python train.py --hidden_size=192 --num_key_value_heads=6 --head_dim=32 --qk_norm=false --bias="all" --tie_word_embeddings=true --init_std_up=0.0264 --init_std_down=0.0066 --optimizer="muon_variant" --learning_rate=0.00157 --decay_fraction=0.876 --batch_tokens=32768 --doc_mask=false --dataset="wikipedia_en"
MLP neurons of a small language model. Each row is named by its layer, matrix (up: input weights) and neuron, and shows model dimensions 48-143. Each number is 128 + 32 x the weight over its row's rms, rounded and kept within 0 to 255. Numbers have three digits each.
After each neuron's rows, "fires on" lists the tokens most often at its 100 highest values on Wikipedia text that the model never trained on.

L5.up713:137147113089153122125145137153166150161152165114212131150163049135153080145104070137179151164164103121202133112095123139113138127092102120127113091127154115126128190094114134039156116145118117176102118148156090144161129137138111144137141107150149146113148130093076144186125091106100123087
fires on: "j", "f", " F"

L5.up1052:085078140113125072209139169129131119107117055137143123103118116152133176133128078125163166169049128117159116175143165106072102196107166090131110131100157170155131082145064124093160127135157136135142130126142103132100174185116143113140097138167086097098113108120173108129119137173115113119
fires on: "es", " ", "us", "s", "nd", "ed"

L5.up218:129108198147119098160142123148132114138160132100095131127088175102065084138157160157129135113124085128131083107087096087148064111143065124126112127130118090109183080182159149095135118100154176144114150172062084051149113112085114163188098141069171151114082133115122133158164131087155128153
fires on: "a", " the", "i", "1"

L5.up967:150108150152152096165110152096087094139132141111119127107152165161146145125100180156126121206104075128118124165154145110096159117018108081133140113122123094100135166114129118114176136117137172151153123090095189142131139145081124085076142107172082107103125149127110139058136131187097150131
fires on: "s", "p", "ist"

L5.up986:116087084117116160125155118126123147134145180113114145162151116157160165142129051134110143130088138166122115127138097163121124119142092125100169140150117171111144080127134091184110187121141102119123109137068131134120103085130075094142133042097144112134100147087125113123093065131161127157
fires on: "u", "g", " d", "-", "or", "v"

L5.up920:140120140117070072130209130123148151126095084088098144133102113146131113178125110151105117163119154105132103155102112168142095144069110159150113125058119150150175153137159109101123105151151210103170176101135118198121145169131112073173116091131140122109126181193121117095117091164188149113
fires on: " ", " s", "ot", " a", " of", " w"

L5.up226:141137136094135136146111155099104203147188122130164111111133157112138102113105116115138101193141157130098146135155104152026132102091108100159181171157108073135159187129143097169054084119163189091139145113116112117115151139137120125156113086131140124125121140105153170195079145151146202159
fires on: "h", "ish", "ian", "an", "he", "l"

L5.up217:134126116158086142159107139125085149076145132072115103130068098083127186120152179110107198129108125125138105148120151086135167077196086079116125175191073113076120091141086192110154092136117118090092113132184150153145143099143144135074086124089099100162177114115137106170159088171173131112
fires on: " ", "e"

L5.up911:130126160150151113141117134133059136095083122058105117181150138084132150161158145121203090126105182073115121133121134145143106109110150123083128097171141144169103111115107099162074150104186148101138171158103136093119132085140122159175073101116145150103164168150128152122119158158080129151
fires on: " C", " B", "le", " the"

L5.up913:119135095119145096126159152145124089151114101134139136143190132117135149108124090123176159137100118141122159149127105214171060118115135094132086163179132137147126070155120019132130162124187112142069097152102192137189139109100153097164130079101090124172084122088159098143189075098128144173
fires on: " s", "ation", "ec", " S"

L5.up868:071118127191118060069160122126113124154057067155187121127167102116108086168166145132173146135094093136103124105130103147126179179151164093120076124200128111096163171118139132080062166109198174143090106099105161154151083146126136178165091123066080096086135120106106107133168119134169158137
fires on: ",", " f", " |", "-", " C"

L5.up531:107084084113158108164148151161157044130152129177184088174096099124147127112107136181150164139138099198169141192169128130118120173096138161121159121180112127082117066054088104117134096092193159114143129139124089110169114157161161127185184108162154096131108109114162125115204090153170093085
fires on: ";", " t", " a", "d", " are", " e"

L5.up411:190143105175115190167121085113135185128157118084132114154137107144180104143096108195094109129108118081077128120115140172095154151081138078109197128115069100135183128161105118084112082148081089125113153171070129090158067100093105131172120158148144082136155106118055126155106117141148159096
fires on: " ch", " Ch", "ch"

L5.up420:164131118134172109133158118125120137109110079162119211171134073139088204143088184051132122158125114131114137115091157126137100159160073149108116119104126078118180119158086119067133176139146160151085108059098096157120143131127101107116130162118135171136060133164145152093183222120095122129
fires on: " p", " P"

L5.up861:171126127123144162062163104074101150119120144126125112102161125118149127154082149157119140136149137154057102096101133156180138115106133113144116134102190066087114134103142126137166105147167122073135122174079140144147105095131117128150079062182104142105088153151157193149199142107111158117
fires on: "al", " Y", " al", "nt", "ar"

L5.up1102:204096132117182177156149110132114093062124148135131119155130108141103063132131129159137133119117091079128147154144064068132150178134167172182107154132187095166145187103143108149142127104089156189110164089128120124118159128102077100140155098128070068134103173119144179113111162136086075174
fires on: "er", "l", "ed", ",", "4", "ers"

L5.up942:213105117135100099138126074166116132161145143088151170139104059133142102099134096169125166151115048125113175117136158103129092173114075144168145161151156148136096112066110157122133091076116191150086155136097132096136123148062130165159166138138131117144100179111121114129161093112158121225
fires on: "ed", "d", "end"

L5.up577:175131123135075118123118168112142080123173126081142152147179108074162103128066170098138104152079147130157166133137088146103110112087162057167150169140113157085139149109173126141116104084148129093094122110117188091059136090201094130145109095137112111149115164156142132123169160106095175153
fires on: "er", "ian", "an", "on", "ce", "our"

L5.up708:136082119158088122128168078137102159107098127138096146121182159146134135155159094116213126130176114212153130185122180114180113163139120132101138125105142159145151152164134068113152127164049167113136104095129125128213123153149107137111160165093076133136145227115124165083145129137094125100
fires on: "al", "ent", "t", "nt", " of"

L5.up476:181112095153110109113071097119098103113127097106205151199124105148080143131119144137075114103142073081140112177093147123108151099052164106072099098140105110094100174075107144101097158121185140174120115075131150199151143147166096112126176117078124122143124086107120126111173137081155156155
fires on: " ", " a", " be", " |", " con"

L5.up312:151102104146151124106037199127131098118114069130124115067146112118173141149138094135099137165146091186063160137137098109146131120075136162119167053099126155084131105120123101133162097151122116138095076128193181162189108141075133141117137173156125127169092094146126147114161081122106126169
fires on: " ", " as", "s", " also", " be"

L5.up642:156112099095117113077111121155158101105149202095113085121105111151150146116108095117110103127144132155104137104183070132124116175168141146135186145119086141142163157112152073104130130163137179063126103181187133154075082119146089091136113083104119137151172175133058109167200173206124185147
fires on: "on", "om", "n", " ", "er", "ter"

L5.up193:150131122141121138106158156095192142101116098114140090101156117087126094124177122168181154088175034093101156133132086043156126116137181110109127141175109224147171112104161084154118106152147158167143046098061107216129110096082097135161130093127128167137129141110147127118148183142131132092
fires on: " ", ",", "ame", " D", "-"

L5.up237:103099120145108059082131127128120110097121128149091119169148136174126156129139182163068044096146135088138144195154124101132061085151117141125137101139126163107085114160106154097114165132098132126120151067125081119112114183068127123172086079201115045150103111144114107153177122104184141151
fires on: " w", "ra", " l", " m", " h"

L5.up302:158164077150114121137124147141183098065163118072114152186174121123174100108126131156083189069099107101123140102120156176160121073117111135103163113084126092145125147115140116089131040107112157135104109132181164141137113162189118169204097161171091129167074093218157151139150132131188129086
fires on: " de", "o", "e", " or", "le", "te"

L5.up503:101087179145140204119164132159149112155079116067125118130043124145132188162134113125135105109115135102077161132099118170203116157134171142120096079124130151108141113131116164150102159131163075125101101138105161131106112136104139116115174013081147113096092141103085119106112228123132135111
fires on: "u", " |", "-", "it", "ed", "im"

L5.up933:096159107107140094163157158128102111163108147147190118139128145118057117144101146157159149104150178046127073151111141130122100157105069160114134128157107120115159154125123108111157117128080155134171084195115141098103096156105081167171073189080112127090145092119127073184107167093121199174
fires on: "an", "n", "al", "on", "om"

L5.up1031:138119130135128077136076136146056120170154163192108133132102151171133136167079165045133136153124134137152054100157058179120124135092081137146099155100155175155126160143126127133144081174151095181090079117084141070182151158115103157133082145105091148133188146191078138140165139105147116166
fires on: "-", "s", "ol", "on", "ak"

L5.up54:066110088134138149101142163139119132101105063101145091081202148117160176169143124113175116133146144128119079176127093155073108123144167127189126157133097150057130125103189133068136114100084134198133122091137087124156141106169188169062116102139167171107140131116127137161104113128102131137
fires on: "M", "H", "S", "F", " N", " M"

L5.up429:170067158077156105153141124156113059126090133153088115098108062112116163156117143100153136161147131178074096148076176104134104149159099116082067073154124080103127134075103169164104126109157111149159102102083100113113120119132130132160104140146133237115111154149118146135148190118076150104
fires on: " P", "–", "op", "it", "3", "P"

L5.up633:118094138212152065195167128106113101127134125152139144140163106121139122110163084162038104134187161171146101136078092182141084128142152133176128112137085098137161152100119131127110129159171147085102151117158139123144107130118133152122158151156126148087133178105118080187098153115112141089
fires on: " n", "el", "i", " sp", "z", "o"

L5.up852:107116106178103139147147111083173110121151087130148097116096145072146178157117196125146104149150105057169120107124122162170115171157184168143178072111116162141113089090106126094177137108187140169106154138124103181099138157085158076111153111177150060139139059112077152129154153120147070071
fires on: "ed", "5", "in", "r", "g", "00"

L5.up319:120157093115148155133140123121094122123141121109137125161141123083127107166155126107107133129120130108114123141110176118140086094137135106120102127123104092098162102090114174151126067127136141152061069150124144148184059081085126182081167156084111128114080092089114111140129146136112095128
fires on: " ", "b", "ation", "it", "ver", "v"

L5.up330:075178165103200106105125100165149130138104109144166115123148153130137158124137105175135133159168140077071104122131136119143074164129098178084076154133151110092194147156123117119104149167110102172155140125143133120063169080163168136109124084173098131131089091098174107181096107148134177122
fires on: " J", "ou", " g", "ug", "J"

L5.up394:155104155161154099127205107140172109161067148160133129118157122110101121121088165078109142198114221156139116091093114130146164127155133064167062129110118134139162091154138126117137133162150156118131122112111170102115171172106150196126127213071116150129140126185122125132127087109127226100
fires on: "is", ":", " of", " the", " de", "c"

L5.up36:164124169173141184132145135090105123174120152140095175156116124130141155095120126127123164128146118176099138076107112118164162059111134139120092137175127130051128113219141126132139168123101122106117092138101092094108175112122098073126038118156092066124110132164142125101170143150114098137
fires on: "im", "i", " l", "el", "um"

L5.up106:128124113175146166155062150161138083194104134109115085132182133131096147131131118150134044143130147117062135095180115132088119116100153032173177224129142123113188137092177124082102122144130130171156119174105106108132185122160105106165164113165104088141107118073117114187139119112129144147
fires on: "ic", " M", "M", "m", " m", " R"

L5.up953:094117122130123145109118106128173115110051189138155092108176156187160123098112152049153160141114132140112175132103110149144186088135086084167097058110123113144197093138094152094116115139137154124104143178143069149132105113131098135073132089123143111144177215112142111193180164209132062123
fires on: " th", " s", "ov", "f", " f"

L5.up288:163065100121107189126201156165151227153125153058151121167112068106108102088084091130158133093152090106097191164122120136094129175137152102144063113105121113147142099113081149104159099117106106131191091108103106154059128179140125088167132056166134104075115157168091208144129088151143106082
fires on: "w", "if", "t", "or", "ce", "f"

L5.up994:095100142166099187155137100166071049139069103160137113150092144108214125118071107111107149158094185145102133047162158087140080165124129091118116111192079116147102185155179092164144116073140127189110109111158157126116111162163131112134084103135131181157120118142099163119153144121049132186
fires on: "ro", "ab", "ent", "ult", " comp", "l"

L5.up666:099141141114123134094116208146106119137163161103142099120131137120134149075114130189221160174082163113123103110169102079073148108157197115138125117109121127123149114105088191092097172117118085118077141107154153152073149122156136085137128107109079129152097075199139183148147136145153158135
fires on: "V", "===", "-", "==", " \"", " w"

L5.up272:140118091120063167142107093141063105049173103125083178160081141087074117152135166111098105112169097158104183194148067099119093113113108146168078138122104152123130150085140159105192146111106127155075104137103098176128123127132096078143108104136063138150094098172160144096080179126118160130
fires on: "ing", "t", "ct", "ial", " on", "ive"

L5.up630:097130131160121088156200125143148138135131143119071164107154182093120127132118114121131114146153105130129173143144131160095145113095145120156100098128129172128145147151088144131114080234083183130134105121140102136180077131149147104110119147110222084058118070098167120055118148156126087166
fires on: ".", " the", ";", "'s", "ir"

L5.up600:152125071112208122138107110169148143077109138160138107118183106107170136131125132088089182174100072166119130101166112171139085158121149063101123141090162187104196137172065139077132131116106108138184101145201167097152117143074116146095126127087124185141147114111109114114199175070161116066
fires on: "en", "e", "re", " at", " on", " "

L5.up588:152182153171180124127138162067140121116184145136133157144110092144180089103148116122114136120133115136150108122118154218144142122127157157154158102150139118120078081087086141149066123130072175147159121116101133129138156032092111165136084129100133112121159076109130196137139121115147157074
fires on: "y", "it", "if", "r", "ou"

L5.up243:145159139086069150119146103145154097161135137113181161110132101160132139142146145169084142099112157123109132118107133144155116140139129137145140159136108084091116193145093160139065065119111137094146077142111096053084110122170097119171209091166146194195109156132137115112119143084093133110
fires on: "er", "ian", " and", "ist", ","

L5.up746:145098113151132060138064152206149096106106133110188194089146140097133184089067101141179139087129092146117100104129131104107147139085143076111143137175146085199129069099104165130120092116139144099089145115100182189158126139077149100112084109125146103188127098111136154139152168177152063150
fires on: "ed", "d"

L5.up835:126068100155112146151061175091122122179072146106114150075170127146108138151118163123146090194146100130129109177137173089098094060100149081143087155126083096086129170161171114165159124116154130113162121128153127137155115125129142145175089124132112144211148064115103141102141173109126095136
fires on: "s", "c", "m", "ra", "-"

L5.up1113:164138087110130140106155086142176085058218153133171140149085139151154130053112096133153162160100113138102123152119149147158157172151136149154168173145137094157082130128145114151166114185083156121156117111119109199078135181154093039093134114099149124133161060174134144160151118137160157165
fires on: "en", "re", "er", "on", "ore", "ion"

L5.up269:130166089099153100104055112185100089129127134142154203148159122129135177097161152135106139190104056129134112063156120113151066145118132136084162107100103122120162174132113111084156149125125160109180148124151150105085126109119085147119125186182116110166162070133161117137144101148102142102
fires on: "y", "7", "6", " "

L5.up1097:112178122101086143158128155130113159103146157182132119117128163124097086091102138140175156162147127110109117088116113114150164171121145105174130154171095125107134129139067150094085106185114181101115104072113118056141098154169126099130145112107143090152098055179130130151113199104104166129
fires on: " (", " ", "."

L5.up777:124099131199146180091155076105126157128106178186132129092156171107099072129106082166095126093134117110082117140138110118110108100122138061101059109127122112127162089178107100064136130160120109136103167117172118208038173124129168073125108132103144174125096105126072077091138124157183127161
fires on: "y", "ome", "ore", "her", "en", "wo"

L5.up203:064160120092211130154149099140112195121135155092110162112140115082144136193160179189136102126139150135084143146105107099100095082128057096103127115145146149119100123167078129168126109083058138103153082126144136184129135108102098139092134067085094135178109124122092168158135129100188141178
fires on: "n", "v", " d", "ay"

L5.up745:158094132097171150113178147110110122110119139135087095150140148169123126130123107113157107157125107144111138118123093149154137100094164118133171141161108149077113086112144121108132126125169165161078124138147130093192123158202148074127181116133100113177103139098168146113126160238139060176
fires on: " th", "i", " s", "2", "u"

L5.up631:125071104156104178159104111061109181117122161107192153134136148139168105124135118144103068144129105123144116100116151147133145074097208082104068109135178144155111135085140169106180164166104141137089130057145101185119132032090176120087146115133170135135147181115074134146096120086114112144
fires on: "b", "t", " l", "u", "d", "j"

L5.up513:093114109155140092105176121135106089105194114121046143146186125119101115170122135127101058135205147123141128138136111079177129107192184114071138092101172177130101113093144100160105132137103221183153074127143153138086111082148175155102109121090152074130076160152109150121108127101140124111
fires on: " H", " h", "st", ",", " to", "her"

L5.up74:161120099126156096142128055137108199156109095086082196091111070157104142143135124150097132181162108088180159109096153135114105093171147100121136129113097189126041117119197157135122116135098143074122144122175103151127172098149148156168063133121142128160143117141166157143143157136109088139
fires on: " Y", "w", "es", " y", "e", "ing"

L5.up629:170123121184176115082157103136146120075119130149128152162125145104144085126155120139151132087107085109151146177096138094155121134147092113109117121161077096199160151106117161123109180135105126207099149051146048118138145174114124060107126106154099055128123142176127162128132152128133148083
fires on: " th", " w", " m", " b", " sp", " p"

L5.up661:119104047134155062088130185106096218135120114116121115110117176152163099160084189100131163142165164123141037154176195172122078104035142135051173130138118144132157175133112117175131140072127108162053155105142127143139150120133087104131137126094122109131142126130148126141077152085166085199
fires on: "le", "w", " w", "f", "per", " m"

L5.up1034:152126144126191124087138117133113159120106146127139088119126158186121135088115130113118126202164124126134137092134095138122121107113103129087070150133157141155101162088176086100099159165111129141147113131060142144097135075099111102163187124105176118115149185125098193163151143077109189222
fires on: "-", "\n", "al", "res", " in", " al"

L5.up11:195128094135122205142148197086052142149104148136090071157152059137143114162174157124076175123168131115120115141135087093139151115139167144103170091161158128109128125192164148125148145098098151107121128138132121136115125101155117104116152151130075061099140112135111088143119130111098161134
fires on: " |", " ", "e", " |\n", " c", " he"

L5.up286:071105099119158104097090111134186146063166090137107115134180118087097146065131196094117159156192133172164084166144157080139107124141148096162073120182154159117154102144145131129086115141078124141117206115115116086103115127138134158115152134164124093105147107141080150148094133115103123156
fires on: " K", " E", " A", " I", " B", " U"

L5.up879:114205115065153069154126178139133147119063102111166099173124126127137114135104172105135099104069141115100082130118117091148115158133107170145113170109140140145184149176085141147118107173152157129104160079163097115143193142180149114209114116108149104138102149174105146133121153149135105142
fires on: " re", " p", " pl"

L5.up992:157089101110139087129108200124068225085101151170105179130119167108151122152139151115098146147102107110076118111217063104139159200070083095119099190127121095093135118175128189122135160140127123187157112140078156144159110081111149133138139084110135114104065126127128153134136190155116121155
fires on: " m", " M", "M"

L5.up536:136144150163055176160144184126130098113154103108091104166099144138116116147083132119128168201135151192191166170087133154142157092131143158154061084100144141163168123156126097094137135199168112101074068137112146166132183149171106111126076080139143078148131137160104151105144051120114147161
fires on: " S", "at", " s", " al"

L5.up1023:113123139154085134161140140143160069147080122143076125110121128082164114174159163167104126142195157142110092149132172115130112143163117135181149075107076142124126136152215112125118106187098145099139134122119115128053095147156177166082155112157107119135095158138070166093173090108134157182
fires on: " C", "o", "ust", " U", " A", " E"

L5.up332:143123155131199128098145084120126056106076108118142119065133129108128178107116118123062077178069131150100138112062134141124125089127138111126134123166139097171192129200144143165143108154101160130089172136131115151141183162129128156120094123211083076099104134161187101110129174150112138128
fires on: "i", "ic", "c", "ec", "im"

L5.up752:124100112114132157124191094172042149124070112161127172121057088110132162148101148142134137142051176137117101087168161132096115106122059133115115129112115123098081156131164109129111072143106104116078137136129130176118177147067117204181149152135117102160152142142117138169107115139130166123
fires on: " de", "z", " of", "u", "am", "ib"

L5.up500:121105137101165128166111086096113117118120099139057141217154139092176150128112176092139156184141118081167122143139103111155110193120147116132114154173162129161071161114163100167117116094125143075148117144146113138142146127085055062144102117156079096188115103071114118145084179104139107058
fires on: "ts", " Y", " y", "ers", "|---|---", " sh"

L5.up650:053142161126170077121186080109130163184169151152132154137165147107179147138157088160141138126134170131088085114154117133122115169123118111154135152161130103137152105136153121096118126130133094098182114106065159156179124131133048140109108108136158141115080094141098104092131135117139185107
fires on: "n", " h", "on", " d"

L5.up167:147148084129194099157103097174150106139120069127131161146148109090127150112131184115143135078118116147115149123119124135157150133155114086147149117127134184084124079122155194148069094115155159112094146094146109164128142128145152211115149158141097137188092139142096102184123077153185068109
fires on: " G", "e", " g", " were", " de", " -"

L5.up594:165086150131090156148098118121078127067104163090122131180092163135191090101084123079140109154166141128107134121096169117156106135120112147109093111160165101175081203147130051052112051107064130123109144083144116141118128141110078151149134132163113083120132126123109104130164095094139135122
fires on: "d", "al", " D", " d", " ch", " Ch"

L5.up342:093142109145097180116099112146062128125087185118162109096092131118101138137177202130120138171143108167116091181092161096116142086071129108150164030166097145128130081137159115151107162082117177094136036079091127113166189083110124120131161086104144113146124105106097138132100146157115171141
fires on: " |", " P", " G", " T", " L", "s"

L5.up181:105097150074077109088101127116075045094169146169149071127156183132146105189189108153097097122137110123127124145156100134140123143157162144164157138147114178119145142104099101161122085155144161140133077169098119120124098129127075119127103159198086066175107090125083138122160065178112081157
fires on: " ", " A", " I", " U", "A", "==="

L5.up766:098106171144111132110166149068126093157135120155123166124107149111108118118101058165176149176100069057061146133145085120131123152126150108116045150091094159129097136139088107157124079191174112137146153095132127135141105153116139123208104111177080102094110130165094121079188134138177141094
fires on: " \"", "ong", " w", "-", " "

L5.up21:090161098151100135151101119195095125121113134125211077132141124139151118188105109098118140187178126074106131135161189106110186118106142101106120089104132102135116179151122113121093130084056119102140149085162066175130093154058089072160141094172195182087146183119129199118141132137116145128
fires on: "if", "z", "f", "ad", "ish", "ov"

L5.up354:134131135059132134155154213147155159141156104125085191168119089120085089130121107137121130183066133125107112143104080191083144128125136107130100113097089140139205117130141081082131138165104136133151067194117079118110151139140196130096091091098111127129127117133138148094142174088123101129
fires on: " S", "as", " s", " R", "os", "ot"

L5.up566:148124166117124158132117136150112107124161179073068021131111085196134108082123063173122122121138109143126115148131094124129099196160178151100081132180143131119143149109142125122116131144130107118142079116117154177136094077114118168169140143159091209144114106139166130097149135132073132133
fires on: "le", "n", "a", "orn", "on", " v"

L5.up171:183110124182144142139128124127077073120082111156102137152119120163151141093121159097132123137132202123088086098149129083154157146122135140156162099088094095117157102110122117067156116131111153114166096108123167119177181128120122156140160128118165130137113161163123082087172108168115136100
fires on: " a", " p", " c", " f"

L5.up436:074115108138124111103144189165097101140148113147134086148209111120116158151120098150165177104149073120119155095094160136153176121140137117148157191134144153083164208080075140150161132123100081119127108136132109178143150104191096106105094060114163106127162148092128151179124161097204116123
fires on: " ", " h", " is", " are", "H", "ph"

L5.up990:135067125155142091148154086129195186191099124102119153158058151081126100130126147124108091117138086142069144144112042126204084115085124139167123125061104089197141122202155156055115102141167161132137149096184133148158120178116198146106085150101053141132156122156110099160138136074138134103
fires on: "a", "ra", "al", "all", "o", "i"

L5.up857:171093084150122140139070178132152124194101069105122103162155141147136181098114154085134135096102075089114154143179082107140129091079113183103170115145122120129101149136131123109149126194036217134129121134187160111152088095078109138169100185174096116167096165157142093176091120124198146135
fires on: " w", " also", " and", " m", "s", "he"

L5.up19:164121100070131173156094178156149094172153072113184143117126098134137167110095085143108101123110092148074098164132140163139130115090103159144095100127092160126152176086177096147128124087108059085155149101105159116074134155116110135147137191144146155128180109084112145115105141113053140115
fires on: "ist", "her", "ol", "le", "m", "er"

L5.up596:103087129117111084125108193131126122134193095156074133176128124131139189107124139205108122150078122132174111124139125072130118217077099156207113182114110156163090129162119150124089106124157117176136120158100152098117089140092129179143096120129129142116141153136099121124149098087074130115
fires on: "on", "y", "he", "ol", "ro", "ur"

L5.up796:110123170129110153144116129049139085102109158135128087146083123195129139175158168128152113105098144122088160097152155137098107160155095154104183158088143106120179128131122177096105099111085174129101089116113091115150100093146159147091139088074111152127103144138141103144115161088169135138
fires on: "v", "ion", " m", "on", "5"

L5.up530:137146142141127142136115132146104081139198135173137082153196148095181131166148180093079143210097023125124142103099154146103142156088113081114137118098144141101130156125121139162118086086149094105078047112167133139147178077173139096144156160087139122143077103119081147172190136129095156138
fires on: " |", " "

L5.up832:110141141155158148093109057135177126160141118119121168182072047126138110125080154101151124110114107129093197177147158095094152092131153098110149144123147168124125075171149151124162182146097164158138155122123166120134126132151155196091083175122066095097068187142154157163100193116110070063
fires on: ",", " that", " to", "re", " for", "hed"

L5.up338:076106120129121130139082194125155100120121170092126123167142144091148132143156088147106132109126119118072132153126050189152128094117126088156161188089146103109201158133153097074143118131104132123093181128154134087107152192165119128154160155117174149158131093151144169150143134151111128119
fires on: "er", "i", "ia", " by", "le"

L5.up1127:152146131166136087123118143227142116088135116129159109131148133081138092054114111152147099120132139123150106187168118132126110122164069110104137079074126116101115142145155143110151073153138169128114096098116130143079106134157110092147114121230087136122141186137088148148096159146083192079
fires on: " of", "al", "ur", "ent", "ign"

L5.up281:120199197108149135168173150134091080187140170167149106099069083165133143106142134159186148131110116206086091068108138137093094169133135086113160192188144132114120151131127101088185079119182154096146086150151118089176126173142132162197129139114101116169105141092156101126142161115114083177
fires on: ")", "d", ",", "ay", "ed"

L5.up831:100142121120157138103144087128185136134109201134129121107136136112159175106105101169131136142113088104104152103208118104089135137109147108133149078125116114137143127189135115134146149073087123147140151091099168150159064138150083110131163086140007245138144108120079152133075188146105107110
fires on: "on", "or", "ory", "re", "g", "le"

L5.up228:136165034146142087146070140189108138161093124094097145161099113131174169119104110156141175129128145176143119144180098051131177145152120100130155094184153132153093106177141164117182118169159119176092154135103111169120172122151151071094109165134109089204109120140103146159158113157140065111
fires on: " to", " from", "ld", "y", "hed", "ed"

L5.up278:137144137116106150165156149152123134187178097136077057131128203190146173156041135106114139098099100141097102097085150180169153066146117189110052119141119123142070098154134115109151125124153158096140139084097133134109134142100161115135089109158146141105146157159082111099164115075150123129
fires on: "ol", " l", " s", "s", "oc"

L5.up579:110115119155137166142181157112067085155136144109105116149132151158112175168180127154114108161149138140124151152080111162123115079049192135162092125075099126129134130132081162109106127183168134106105110119128140161206158110114098046111137118077108099112096109117138115120121104151119140187
fires on: " sp", " S", " s", " un", "ot", "w"

L5.up962:195102121159248113082151107031064101116133143121124181103150138118121162093129174175138111148145085162090092105093194123142106081133114096110119072151099125111136107107140137099081137110142121109174222116148125162058169115140107124112108084147112160170111152099135161126104164130174112077
fires on: " y", " are", "y", " H", " Y", "ou"

L5.up339:111124099110143149200125093154104140122112163131128111119103130142156151122146170085131168115130180121150090144056177125162163108082169122113068204120141192136124146113151123174139104132121123168138135069153128120163135092067171082124177075255092084146071108081199161155095146090150095138
fires on: " y", " Y", "r", "b", " and"

L5.up860:169183147110108108082060100130098138160130137156139121138123117128169140150097101168183110125124101117137110111097136150149126110100115088161139158118201110104109168152087144193132097154134163134116109102090074088172108062190171110079161135097214112150113117157140183165054147092121118135
fires on: "end", "ay", "s", " l", "l", "j"